Part of a small language model's weights.
Size: 17 layers, width 192, 3 heads of 64, MLP 256 SwiGLU.
Architecture: no biases in attention or MLP, untied embeddings.
Training: a variant of Adam for these matrices, 4302 steps.
MLP neurons of a small language model. Each row is named by its layer, matrix (gate and up: input weights) and neuron, and shows model dimensions 32-127. Each number is 500 + 25 x the weight over its row's rms, rounded and kept within 0 to 999. Numbers have three digits each. A neuron's up and down rows have the sign that makes its largest values positive.
After each neuron's rows, "fires on" lists the tokens most often at its 100 highest values on Wikipedia text that the model never trained on.

L3.gate174:486492514489466526536496515486515492498519473481515493504507465510527500511500438531408479492501523450462535471529481525494479502501510496510477500498452468505470483486513484510490509514488537517517493524477497561510556529447510492512535527524509459521486479488513519508538481473500486514
L3.up174:464516519495494488511488483491498545498470557515487492485458512533494518512505510509463488478475523532506536527498548529452501467455467470471494483481501468502519459476516477533516560456495494531475475509510465492511493531498479472511517505460508501517477509506491503484520520525551489491
fires on: ",", " a", " 1", " first", " ", " U"

L12.gate100:517526483494559493486498472494521487489535513535542452475507456482480507498521528516529500458482514524528525536464500567461498478487480526449507492466506480463563513493468507471509495521476498533537478513524488459465536489500491467502469535501500570519495488496505505513497482467484472514
L12.up100:484482543521500463506458494482510460550504488485496487494496566547443453467504503500511459499504500465469529532462519491492551517502488488525546504520481501478497473488495483491509511516492505489496497436523492482532549518484454537464511484464512512506534495502525503504495509491481490528
fires on: ".", ",", "\n", "|"

L5.gate53:506465476468512481437484497483492496478535467502513458530500516507504497489508479478479530502491484512505475501482530486493517497503483525497504499494548512516478498540511503528494489478485473434524514498492517477505418494498510469518479519519549541452476532524534526487499483511518507500
L5.up53:479485489492500472482495533488508506534538460539469461526472515463482476492502488525494502430505521519512476499461527556521504505513496507439521558470522520471472523526463473492525509517469442501464487467483503506467469498508541482517491524466534526509444489504546452496541498500532486499
fires on: "-", "o"

L3.gate210:489521509484500508545488519483500503480482489496525563495519464464541491460491475474467508515492479518491492445529450513500502481520501513464522456519452488500530514504488491491509507473465500534519462521489528489536554481512493504534527513471512492477536478538515500502512464551527531504
L3.up210:513521523493513493492477477475491499465519491486531526498494514456513486490501476490500505474489456526555511492536477511435534490492513520458520502494468477508514500498505507460518506474455495557503494476489498459522570490487486495514488568442538508516515472495534521488541482493541473508
fires on: " the", " participate", " Sustainment", "the", " her"

L8.gate202:503490463528507481460481523543446493521515447496518503515515482523497459497527482526495542488498493500497521479526481512496491503526475496514464498489543484531516505500494477517471508517421475489515491536485520490510517470493526469558508455450506525513527494513529520500489496521457490495
L8.up202:461545491471504489488494503484462503535482521531518507528519486477521536480508493524499509511495551516495484464521490523490511484441526493537483492479489527503513477512475488461510529460516437495485480544511475471517494527484540514496509487494485489494498510503490487463452471551499511522
fires on: " a", " an", " to", ",", " former"

L7.gate179:466553498457528506523495479532508511474505530514540509494488491516456491552515499544494470495491516517509496523460488497482510462457527443498507498482511505491496504511493437467497506488525474441501467461520560528546519487446501482502497516498482495533520481506489491505491491556465493459
L7.up179:493490498554498507549504576511503470473490488545470531484514454546468456517514517509494527523518516526458537510488455485472497465507484532507488469541496508499507495530530537483494539488503516485504523514518522532468485539499517480507525447511487509467497540475456468530488484507490472533
fires on: ".", "/", "s", ",", "}"

L6.gate25:511489542500499501496517527498544555512482498526480535477543454509524510564514491513469496494479506456530525479542475519506493468520533472472460521529471480490468509527521496501443494501500493486495475467482501499476459499533507485554488496464502487538486499528525488512520510549508447456
L6.up25:502454506487532498503493492452529521496529514517465502495524521483541492524521494523473476479476506486511551496546513530523501507507509521481451514487491471516485506498473491523475463469479475484529437491457503561536469471475506464497488530490529516508520494493554513520471481518501448490
fires on: "th", "st", "rd", "-", "d"

L3.gate218:519510512485478499526470479497548485493494458475511459486494498528510543498531516476471545518504499519551485479537529530491488484500531527490526491478470497474449531493500486532481519481491473510447482458482473447523481475508518503509481502514538527479501480499491524479534506458525546496
L3.up218:552450533475519503505512508498550449520520513542514465521515525479507467486419470534515488438495488518537507541500482485530495560507527503441503509511498485505461499485523499546509484510497469509477496477476472489488491510480512496490539479531485543519468487473504492529520542502496525439
fires on: "-", " "

L7.gate212:507550466472512480491522510559503529480510522464516545494533497488476475473503514521477527527468504505470500521499458480521515504474549501476494479475478507527492490491504529435499517515515492472517505516464515487520478474518484533489556452481454462521495503479505504504513558518470537528
L7.up212:525487501480513494513518495549514504496499474528515458489481470559553507466498511460515518499490517532486499481530489496496481460462498463509502489532522459458544494485460458466492454481489518508493508503517530512481485478511458472512542519488486521473491473538518569493502516496505505471
fires on: " with", " and", ":", " to", " by"

L3.gate131:481515511486443513542487482539524482496479532516479528492536521503460516481540445518484510532504504541494460486483479474473525506503487494484482467499476514483514459484495550569497456526505507450469538501501480493468488489501469522479490461556548513509453534509505475482524497499510551526
L3.up131:481536511463513497495506492536531495513541514515478485483524539472516538457560502530499492492474527519503474510510521496465527486466536505468532513510494530481525479489466531501497499529466490506500488477532488471509493468503480480474470522539530521492474498489528505488493482480557487499
fires on: " are", " with", "mine", " see", " range"

L5.gate160:489522500495503474518546462521543512497462515512516491484487459504496498495469509526524532478477483478455493508469488502495540495507496459507532493495499546509487450498483464520518479501555490498503524521489505524493488506511463495471474494483514484466496562459459455539487555515470550479
L5.up160:504501504525476527511489528464551534526487552489519537526476461492537506525519455472496474469512509473512487534478523500522492539482502492476503514489509512471505527486483472500515498517519499512530520457475498517474440500500566536507492485474499511486483511472474469498476488522474484491
fires on: ".", " |", "/", "&", "\n", ":"

L6.gate152:513477491498459488489454490542491462527520474458521489485484577513503511488517533487488498500516483466506538480513521509511515532477483527517516476541530496474518475488440493440520497497487469522525494497525479507517519508497473441508524494552493504506475462465502546506499531495511494537
L6.up152:524493502486493512489505484499488460510505515499510551467484558520533484540501554484445480534486484496501509494537511503547443542562513503511478525479485495460474484485497505457489500499483488503487492524465532505503508496502463533517548478487470482477477480469530528540537491508511497488
fires on: ",", " to", " and", "-", " in"

L14.gate177:495504488485541500533494520462537522488494493443475493538509488556516480533504467484431485466487500492513466487587491497505471514505533481497513500493521499494459551510453499501498492455535478526486537453460549527499470507505496488566495500525503506484452516492510474494528509484501471491
L14.up177:499491501509554487525520475473539508495519514451487440514523509538485516528490502534453464416494511504501523533538522505451511517531502480506505507501482486479465544495466501483527491467506484524512522456506551506516482494479498467515506513521499521524485483509518471509496513469491511490
fires on: ",", " and", "-"

L5.gate119:530487486523526493457492461511480519498501467530476494503514516508482518504472509500515506486525513500529495572467519516489483540498484484499443477467536499470493472489532516534508463491534482527492495451465500505494467479503494488476505499534504535497514480513506446486527511458469532472
L5.up119:493497487497549475494493493503515507529513553484471490479520524501524506464526504479472526550468469511494509488481470547506477455468486509531497518498522486492467528514492527473476527494498483449524515540520521526453477507557535500514451527497537510522497488509478497498482523548528551509
fires on: ",", " and"

L7.gate87:525507503505497505507512479498566531540469544531533530498519440537518488503483466469491557495527516496509516517512501495510497481483502489504473458502503491464474490505503507489521478504501510455528509496507503534487559469489502508505475490553530489476519466497431490530490557555466544472
L7.up87:516481501519477506492496490496509480507440476482506490516467475507495507488534536491479485502529464502518489517497551508514518543483497446501539478468524504491490491483489513511523501525509501490506498516460499449467512467533500461467519486498524545458544521530491531489510525488506516489
fires on: ".", "'"

L3.gate176:493530481433509495524494481504507527505545494524492492477512450488466516487541473512511470488492497495511531501493547498504501500484519513456492504514549501481498512528460512462507505507507475479465475522526518466527470465465504476476478502494541483525553519476535513483446534523485438490
L3.up176:524474496514518516509483561459491535509509513485446500505470535484412483512518544476495509515523518492478507475517486528482505453481513512493483512487505441498513496549480500473510482499460450501509482522531519515483475530541498451501492501513498549490492477504481531497494473465480520555
fires on: "s", "d", " 3;"

L12.gate247:494537492449520467482504418503499488507522522497481498498477527467505470524524521517523507487501511552479480529515519502467476492491516538472504499494495509467492494483480528482518451485516486513475491497473472490526490451465481470485545543494505506508548501508517496468497544491504506495
L12.up247:485466516487534540538463474496512524456500495515503497522533523454524461519458457507516574517495483516461469461483496521491485476493555492540478517517504514505529483512520526511526479514523494501442516501499487480483451489512507557511478519520462492473482515520498497496482480511517494540
fires on: " and", ",", " moved"

L5.gate155:500491495525540461503463527512486538490515502504490529515481509495460449518533533473485516521523490498442513466517489532495492450523517521485471519498493496506526533489504479524490508524458480517496503492503532570486457498521481522528496517490485481496490503503514522518479451551531498516
L5.up155:558516493481507480437466501491571529506470500518509466488468527491486508514507527454506494489522490491491542496457548511537515456483506493509465548532530469485467474518463489488499506524483470488493531507521471499454474501517488449534485515524549522489497493559484476514502530558520532472
fires on: "-", " of"

L14.gate252:472490486535526496525499486531475487502544511460495500495486517494504556461519494486476498534468531501504528468566477492501514501461456491523500475519479499477508477501471500513484506468482523529505488468516472514488544451488527511554500544506531490522483492493499519509478500506510472556
L14.up252:495497525453503489494454494507513486524506530495451480530461500509513507530538506467517508515468445514544540511473528506529482503445491502506467543503496491476482501504520565490508508530456524491543498448524494496510508476530526471525486546451508471443554474527526516477508498487465506440
fires on: " of", " in", ","

L6.gate208:524522502488488493507466489491485504514513531503517501511534498482524469484494491487431494487479486514489476525487524552520519500519453522468523474490505480512485486511490493506513455507514489522524527505491503553554472508512507482489501501492521488476528499444502459500495587484519524451
L6.up208:502500523492474535438502542495524450503465455515562529488519515529465539522540488522509480489523523489524468493521559472532478549517511459512526497486531523472515535466486469485489533518525485509503473470446530507526515456481491515517509456462486502503462473484513510521504495473448476515
fires on: " and", " (", " 1"

L12.gate206:509497515492533489487467477497451448515498481538508480537480471493490454494542521498536476480475523499515520504467478539487481461513473539494467511473497472491481512480525521502498494561473526490552471502477496509543487495533436515487544477491486514455528459519503466501511494516471479479
L12.up206:481478508541517507477531469494532511497473526474514508515536512567500529574522492522498485502504486513476521489477529477507511501500541520526504500517490483477460453443500501486476492472460466511472478517537506513543549518499529518495482532528505500495496490526529496531553492482522494491
fires on: ".", ",", "\n"

L5.gate241:516506503493506527518448438506529511516470479498566532506523505511504497514493482494461498517494483486451520521505517501513514487519517510486495524512494510480431532486503500511490522487526465524471511562477560506539462478482498555476488478503498519493492478467540513493468543509489471491
L5.up241:512518521464488495483477473474538501577508541509503466522498476489548496502498482488498463450474460446493507516514545501513553501559512513503481537506506538502478460470494497533479523502469489464519546486510496464511515491503531515489479502519507536470495509482539480485483514489524502490
fires on: " 3", "-", " up", " 5", " and"

L7.gate88:508495475500513579479466491476513470474471472503508525507502546501531479492482483456479526515496532514583510512499517494553498470524495504519473479480493501481462469485498470503517466475520488493473518503487529475521504487527524527517479448524503511505533497492495474508494522516490487460
L7.up88:536478504529506492465488509483484474471461438474517501493497516496437492530508539478460518515523515509536470509465456510521444531534531517459506496484478528487470528485518476514533469536510502534478504465480562496491526518483489492503520484513528555486493497493503493527546455508489505504
fires on: ",", " in", " on", " |", "."

L13.gate209:462486505467561524455493471509460536489507539513520497528498517537514502490527493511466479502496517507515469513520497544498472502504466472493511525518480551500543471498478473502491492483517476514541444550525504522530523485502522482465518488509499509474513544510482479518511464511502494507
L13.up209:484489513489522523504521506475541443481459542471524467523489488507477458512536510501507517459501484491484525545440484507493570501510514530524468519525482450520486464489523511444530485520451494490496482485491494474492540540536420511484502492502508519459518507494509509522445478510479519488
fires on: ".", "\n", "|", ",", " |"

L2.gate5:503458531573481519538503491491475495526494437474495508496475493505522476519498469529469529494485493476513467464553506504503504527541529508516473484492478493514484496491486525532492480513513483486507491543457543542547475506491555529536532516545503531492499510498514494513506500490440481503
L2.up5:469542506506543495531512491531502503481519500465509524484499458525474476513507477527532542474487523498466505461504486488459540457498473444490507505517524523539498492499482503511526466463520484509479503512508519458523500532476497549519523518492482468492523505519450480492471467526493477511
fires on: ",", " a", " 14", " 12"

L9.gate210:521504497506516487510501480516542524492467514526514509527484473481499499520516534500521504487492481474470484538464540475474531508498539501486515469470506498438450484498509521532503444506526528507519485465510515538498449489474476492472538511502505528494469499505454442538504517471476487512
L9.up210:493507501516528457492507477478481485499497489481466462521472485530502495451539498512501467503505522444489479506518509528542473502524488510527527498488467522524509515496487483507520514496498484552491506527519540557531504501529501528488446495515483546514450514470535471503498515480523514514
fires on: " and", " was", ",", " then", " is"

L12.gate46:506515453511531513528462486507530473516506486457488508466524521527519477504536493516501460496497527495507513494494435546507515506529479552492508513494476453479517512472483515514537526455441461511517493495497501496524501508492519487522502499539534493531519516508538519519527467480508474535
L12.up46:522460486493483527508508491469489464528499465509491515469506478563500469557457476522466518508533492492493490500493452502529519530521520494464477478541494509514468503529495498540505514496482478495511521498463527497509454495515499512507515485568509505504512528499491481504545526490496505491
fires on: "|", " in", " |", "-", ","

L5.gate90:472495479477475515557532532497519473550455538470514551498494463516467507492482499526524520493513495501514499541516511525488502488474510461477508452485438534493475486520510533539504526561509527503518488508515539509483524497538525500509518451490498495491493498530431476486477493531480505486
L5.up90:437485497491511483508548501500532512500495512471488513480476493509422505512497445542493507541489507503502526545487538524455495484477490519515473495442484542494469508523496520446477519527484542521485459518554532546542515509497517465514534488495518528539531519520467477508478469520489522501
fires on: "s", "n", "m", "h", "z", "r"

L2.gate194:493521505499507505471469537498491508489488535493489504500481449486515507555521480476456510516533522500515507512502463509480511501461477485508495527523525485494506517570508540504527496515459521503466568485480454503465493539509517474512510479504448467523517469551490508485498463486484483495
L2.up194:489494483497498483489462485520527489519481500493515511536461499506502549489492505527472513530492496517517480506518515497534499506461498530538456516502515483477475482494456487530525513543485530483534536501447459523470513488478518478521524520485482527470495482537519494481525478515475543474
fires on: ".", ",", " of", " and"

L5.gate200:543511500519512480476501476491519538513483525528529499506472481496495475544519484500487515520497473481535528512463510478477483483482505473511441486527516486465479472520529496484504459478526503444514491494512470517456494486499533476506502503490546531486487536551451503523489547481481492469
L5.up200:495521530552518451495486493510500444498505548550507511484476520505497486502500493495523488532518500456486469493536491464515486488490497511500507465476535533512502526523498510475495455542532501510493518448501472516458513510541459492484531506521488520497526531488491479505540448529502497528
fires on: ".", "'"

L12.gate193:499449480476539498475521550505509468487457514519515481486545502498516458486491497520506525494488521485513522538515462492517519466492499490474493511501552468555525458536520480538511480522478512504537503505437481527491475504501526474486511448517501476474534520503548509514466482477433504515
L12.up193:521483466499523505504495529468489475499507527495493487528563494454513458489506496527556517492465469535484480540493504495516491508483468522474483538466559463502539453509523513502516479580496465514537512502458488501501502534495462464456513477515539495533525500519487486503469502460471516502
fires on: "=", " |", " 1", "|", " ENG", " 0"

L7.gate237:471519482486495470498488479538505489494468542533486494509476491492489524476529518520511547507535497504475532519474508441509488504474507541489470482441558454464486483472536539514506531502461481499546494508505473465468518455473480520496496483515519516509478528498483536479500488481521504558
L7.up237:511510506543528504492492483494513468499465499464524552460520539517513527532482481477491469477437461427530522514480510509524506504481478462488472466540514521487523491483465500480485520534494469468497507554517448523480479530558509503515527492505499529462486510526480502499472492522514476459
fires on: " to", " of", " by", "s", "ing", "."

L5.gate169:514484515513482479481490520467470491502499500515509475543495489548535526539522528479511551507484472504484545475506494524470468533524489523523465500517512492469500468499505554547490497518495515507500502486527489560515511490508487428501512493451512531490484477531515514518503479457474547490
L5.up169:520526472490497492449496544452542528472511540501507493534537511484531492517515499460487508481474506533491461519481503504506513500508502522572487514527494512465499489527471513531515474532480501487509496486479477540501488526508499466457572528531500521485508478539536483508538493447486531509
fires on: " and", ".", " –", " &", "/"

L5.gate110:473492491474520490436514450495490492509474526488486508507564502509492525477528487538521531519504463517529517515447516487533481510449488514518502483513532503519510504467490513520495536520506476496537434513488490481510473474537500499526478499487528477522517515501507499455491495523493476536
L5.up110:509503491508491512465487490503490528481423501490503524519531480472546494477522481497541520509478466472513477495495511470528527551485459471504494541490545517480519463484497463465459526466467465480474496532475478514472483473502521525520499496530498462499507507512492533484440503476512446513
fires on: "s", "ing", "ed", "d", "ling"

L14.gate57:500488508489508453545454511460471484489549539475502494487501504473495475510506456495487506488540536509497515533509478513508499501492484543458460536449467447440491530510506495493487492482497430523518483500466463520502514501505477475503458504513522522524520473509517509503490484559497486526
L14.up57:487475539501507488493474487477494481444514458512473507509482483517507482486500481493496518479540505509492504522544471488517479527511500519503463536492508489499485517491509468520486482484536469534527464498480492530531503476509501524478511522527493523472513475489501523510509468534459471518
fires on: " in", "In", " In"

L14.gate233:506525482430508528468511513510532499465497514513519500495476546483488507511551521480508492502474478517487523519487537490491545482518467547523493488531511461444509475512500507474503493514489529510491483474521444541490515515539514451490514465515465454507469515491512514535487489447507479561
L14.up233:536524496478528484502489497519489504481471483500466518479500519567420539459481492564509487541442465505511496505479534484549509520506505512514520466480498478497481510465486523458446533493503491518485522477485505510524514473453510524478494483511484535457495495497522484502498516502520485486
fires on: "|", "\n", " \"", "\"", " The", " Andrea"

L8.gate140:474469481512522500536514501494538546463472503495506580516506487523552506549526489470481536527504510515517521510450493458494488521523472509558487494499475471509491487514508466526481485483486525449517515510441470502511502484488482530492506526512517525447459504509500446507489510514497534487
L8.up140:484498505528504520518490462486560517425515520510514510534474492466508492509512490483502492500495528501522525541459538531537518519491491514507492495486492465487504461480496473527518508492509490498527477509477450477505550468510475533513495532507532536455531506535519515495515515508506549472
fires on: "'", " only", " of", " first", " last", " the"

L9.gate142:501481508512453543490483525520502479450489511492510486448521504495480477486503486493487496570499514497505549524506453498496525473540549534542494505493490472481490518490536521475506478459489496470504513488490520496501508476492475537518452494522484508486520500495541501510498477536449493468
L9.up142:521484496465476548463493496511515519490474500543529500450541510510459503475490496520427525498452514507500493512476448487517504515535549462485476527487473512471461540505494512490448506458503499486505549487518506517523500519486522506548511507542535497474508520502538483484494512546476491469
fires on: " of", ",", " to", " along", " in", " on"

L9.gate32:482523524486480554467483484478514463512508462539512486511503524503501503458511519524507478513484469479437470498534509509534510471472482492488522490478555516510493530465456471505482535490526493510518450517471516475490517483488517497528507537500518487514513530474523496486525492473522438453
L9.up32:490476517497465491522493517513493516535518470470438498505528501461509451506497532483535522521524471499514487485458504523504470464547466458486459538489503540498498508507493538462516514529457434486499464566448519503485492511522524559494549496517475487511465476515497512504479487524501478468
fires on: ",", " of", " engineering"

L3.gate47:500490484461517491469477479489535495515530501496486494485494528469493512524527503511515459473515490521521498495521561515452478484434484476479515481499524530459483515475472518451500555525478526498509474498555477491510529492456501480513467495514506494487495503514498519482494477475537519514
L3.up47:488472529508499505541488481466466519532519462491473529516494476521493524492548499491507461517487505470459521486518495507485466442497512456487523476557506530497505552471484469507457532482472475534456498545522538474498503504521532513533515518510472492554460439501499500516501489503518457495
fires on: "s", ",", "g", " He", "gh", "z"

L7.gate234:474524502471507506486483515457489521466548533510472442565508511513519494503472501539503514485512526513469517467489526499496517474514467528524516479527464489489525479495483524511490516499486584452514494485503462464504494521499473462485465487489519507507535475553551481486460465455507553525
L7.up234:494451530522541508510494522479525508455522512536503477519550515507525500502486531452537515495500488535496526443535482480522518451516477494515491488496494478514521495521499476487467480489472477485519459531478480497538540467538506502493515536539499511448519504543511537496514488502448524535
fires on: " of", " A", " ", "f", " December", " In"

L12.gate227:472501519498503551490501476515542444481485520478534488500486498491538501520470472460500489481553492533534493512464529492491542469487545530484519494489503480512487488484514512532507466507511495520517517497500527482514467476475455551480482489553503547483476533490468487486538498479472522503
L12.up227:512497509539527520490563509508554509474482518500485546493507472499456513551552494462489538533525446500497530519541476455495474505501518475483484507508497517459494525502486514437509500468502499508528490495505482515514515500523478519463485507493550507499502484495476474547508487527485547504
fires on: ".", " than", " about", " around", " to", " of"

L8.gate150:519511477493475525535480508524515507461494499449517480485526513489494484502490476509472498503489533543490464563479476473494548539530526523496516483469541472478483506504513512492516490511519514526516510497483533531511468485475480532500504497576540518501499515491502459507549529441475565472
L8.up150:518499524499437534493491501521545481492496518512497489465499490513495498490521451464484506480495520466461517535487505510522533510504511509489485516471544472449541559497476502500497494478525501539527473486526513547519462492518513514501486474485460502508489504508452533491465465499491543532
fires on: " and", " to", " of", "/", " •"

L3.gate3:498517468498519475492490575519469484480523478496497511475493475511507484501560498495520469528479511501502538469538496514506472443517464486498474447529493493514490480496471476481518513514445483476531497495492519511508491473515537494478488514494473506553466485554481545508509473489503521550
L3.up3:532515533476462495510499504449489501480493536511477515505515545470555473501470492505432507470527545468451497433514483473478479487463482497546465515496515496484504513490483498501491514530475531503456484532555514488502521525495513506511512527525471434519519530492473513495506487508528473507
fires on: " in", " of", ".", "c", "C"

L8.gate195:456468495497521504477470548460471554515514493549498484531526535497500471554518507477485519518513499470479503491487510522501498465512548498452432506516495510468495529510496473496505486524496508476524485477533547511517482520508491484475500488525480509507519520558549527487492511510536495519
L8.up195:501469507536509481468456503496519550497480542545469477482550498493538514514509496507484522494459539456473511481505522455499511492471502505436463507525514475535473472474456497514485461492515538475509502503550476508516468501516472490511500535487506533487466529548535493478501475499512510544
fires on: "'", "-", "d", " No", " of", " in"

L9.gate122:524521506517521511500449518500492497504515483525532509484497517471463521513519522469495510506480507506494492494501492480510521462533511522487495486529503468496540458483482486546476476527459473492533520492500492518529519513505481529505466501504516450518499518526532465503468472531465496484
L9.up122:505485484490487526492432507506523511464500502494522536532547499483481456519484552473514515518501484547507493507471524471547520461506512581474456507523549478471523441484532519487511484484530458461507501494465482503485490492512487517511516475526522490496489519523513490465476467531476506457
fires on: " of", "|", "=", " Of", " Number"

L6.gate37:500452505536513528500501475507483476517471473505510477481495509533548492505512484498511480482491505501503515497532529476494458512495495486459497478473511500502468499513514490476545480491556528483498496502533521515526495493466496504506522555522504511465530552486496479512566515477484508486
L6.up37:483542516572497501508491492517503517490463546482496520482518514512519468463501501502487513523480477480534476555529506477518520500526520535504492500473542506496471468489524493485504503461499501479548526524472476534440502505510463495499547532501484491438498496492436446505492515522479502501
fires on: ",", ".", " |"

L6.gate7:545490469514472488506530474468486518524493509485529500536535498511519476544466446512505510443530549496523534483489479505459520499494481483489481490524456498544499511465541498524489466468533552501452513497521511440523521514502510517545497492454474474479490486540520498499522520493529517528
L6.up7:511522458488535467496533442479478491518517521474482454504492512488484481492534493534543507471478527499486525520460493523468537507507462481505469529517511491503539497492463500489546469475510501517492480495527530485545532513484468516512484516457509512519532456509539479510501516500497477515
fires on: " a", " won", ",", " made", " had", " as"

L6.gate104:495487539522505506491436523539541546505539496514486496525509494519512503478488529505504515477469524555494495509482524533545523467516533524479461535493511503567469506505476492503456548496485463510502451521458518491513485466469486488484493504493482488506541539518542490452498505520520499501
L6.up104:514520459473509473507481510495477510535498459563484465523486478524546484529526537483543528509494547472435496496502495497493477450533487490539460536525525531528511492524495503527472490501493488485500532492478498536501469508510475521484522530504528514496504535515534477509539496521501510483
fires on: "-", " 0–3", " of"

L7.gate185:494454505472532495542508502477490507479469518518503498534474496500483496492518513472437562441494491507466465470480510549461465449498524517539530477509467504501491557482479478521510523506509509526483445532501564502531483507502486515485512462514467491510520478508505476497539489526499472505
L7.up185:488490489480493537512522471506511480482542455484492473516486479520469508486530511545499505524516537493503522524479449512484503455464495479484485524522486496434586492505508508482473496518485509505490517506507491564490486506483499482477486469495491496507497473480458537515451486491510532522
fires on: "s", "a", "z", "ke"

L12.gate18:527474514529496484495525469485555487547486493512481442488509512513493499493530512491524501525476469482514516524522511498469491517521538488489529498507508524546428517475504502575466525504528498499486485483537525511518546475521487497495530507471526526478517508506503497489502532508500505520
L12.up18:495494494510519478452565480500502513499467505556484546469516483494497482504510523518524516581490444498539433494514502470493513512489507468523449501529536505506489444495501523474494517524523501513490517489504508535473463511511463503542493518469496521499482489501530502519456548532494487502
fires on: " a", " D", "s", " A", " J"

L13.gate143:496478488495529551511487477499504530526515463484539481533526568513496517511505478484507509525508475459538501526540494525466460515511487490509525520521490521490517504468511542497499535519489516482479494509498473519508525505449470495515418465500524489497497483491485513501474449542488466510
L13.up143:491532509516537513485523502511488475518515516511500516537486511484497531457555465487516469513481479452541562501544467546492513494515515485493496564497496495500499471479513534519472488535495486485551530511503485522508498506502518496504495493451489506489554435533554516512468520526483457495
fires on: ",", " appointed", "),", " a"

L3.gate29:488524488476500472489464518501481549504516479503498485513519433506530493514520515507465496547490466448483494495496485475473531494527504485525496531540475488512426529516481500490502492479498431446508525508524516518543450509483494518502520487504512517514513516544524523512496502486431559515
L3.up29:526528509468524476501473489500476546482514484479510460507552437504469523481498502531465511503469526458530515508493479500492522514493544470440519534536480505507437536490494498497491489512501423514470491476511525502581476488473490520535527486519496544530523486524551527501475508463481479496
fires on: " a", "ed", "d", "==", "ing", " in"

L7.gate149:447475525497513508543459496476487459533486470460522443491506520514507476524473486471494468469500516512507478516551526514483467470505531467476510480472496541474492490492516466487535453475506492492519460501522555499509493505506479489495514501493486501485551530471499488488554495501512497497
L7.up149:518502498498538519486523469466507500490494529487525526545541514488538437492460485498505524513478491480491501516509506508524514488527514487539477512482480484554466480512520473485478496447468517456451519527502473520510549538552490530524459519493484490487508491506519475462527512530491523540
fires on: ",", ".", "\n", "\",", " |"

L6.gate89:483483489478525480473512488452524514506489503485483511493472517467497491505520523505484490462490457478502468490502530490524499528519514497506440572519542510457507475493454520442506531474523494495535450485527511499495526501498497502503550559491527521466509491504516519499523507508487492489
L6.up89:494531492468481490497463471512453464493506524523483559501537566492521488491505509514521491498474485500466501478493513537553469443506459524495472509549496520525469496493500476464473518487498489495476483513527484485491471478497518477536525502496466469480460515502527497497436450534530451503
fires on: ","

L13.gate162:535519537455495497498548473496489488490497511497487479491498515491492489508501540489549498508454484502564450512508537493495491495500521473464527500458514501461507529472521535505479478500530474550479522477517479504456471492482462505482514525513498534480467549507525494501510525488515501487
L13.up162:489499523464535510507524483482504501509506459471503470501515525482502513487461515504497531510479485508553487488510520494493471499521532502494547528491471548509484521485522504507517476547494521543499472503503463451531522515477488465491543506464498471477527458528502529491513486486495497468
fires on: " "

L6.gate173:475485503456539500490533497477517515533501501530437463465484515443489468481513560506486502496535429510533518533531486495502471486528465510522488525500557465492519524508515514489542484467513502507538490515578503466500501489508504473497471511534528497470492505515494517479520490507503523473
L6.up173:518500484526508513485516488476488498507463499484494494506478516504490469549504506484476530526522515503499480503495471491512462521470519505512425478511505512497476489538528504455507448469529546498489513517464536486477475538501518504548508514517520495451484510505481476522505533485481486482
fires on: ",", ":"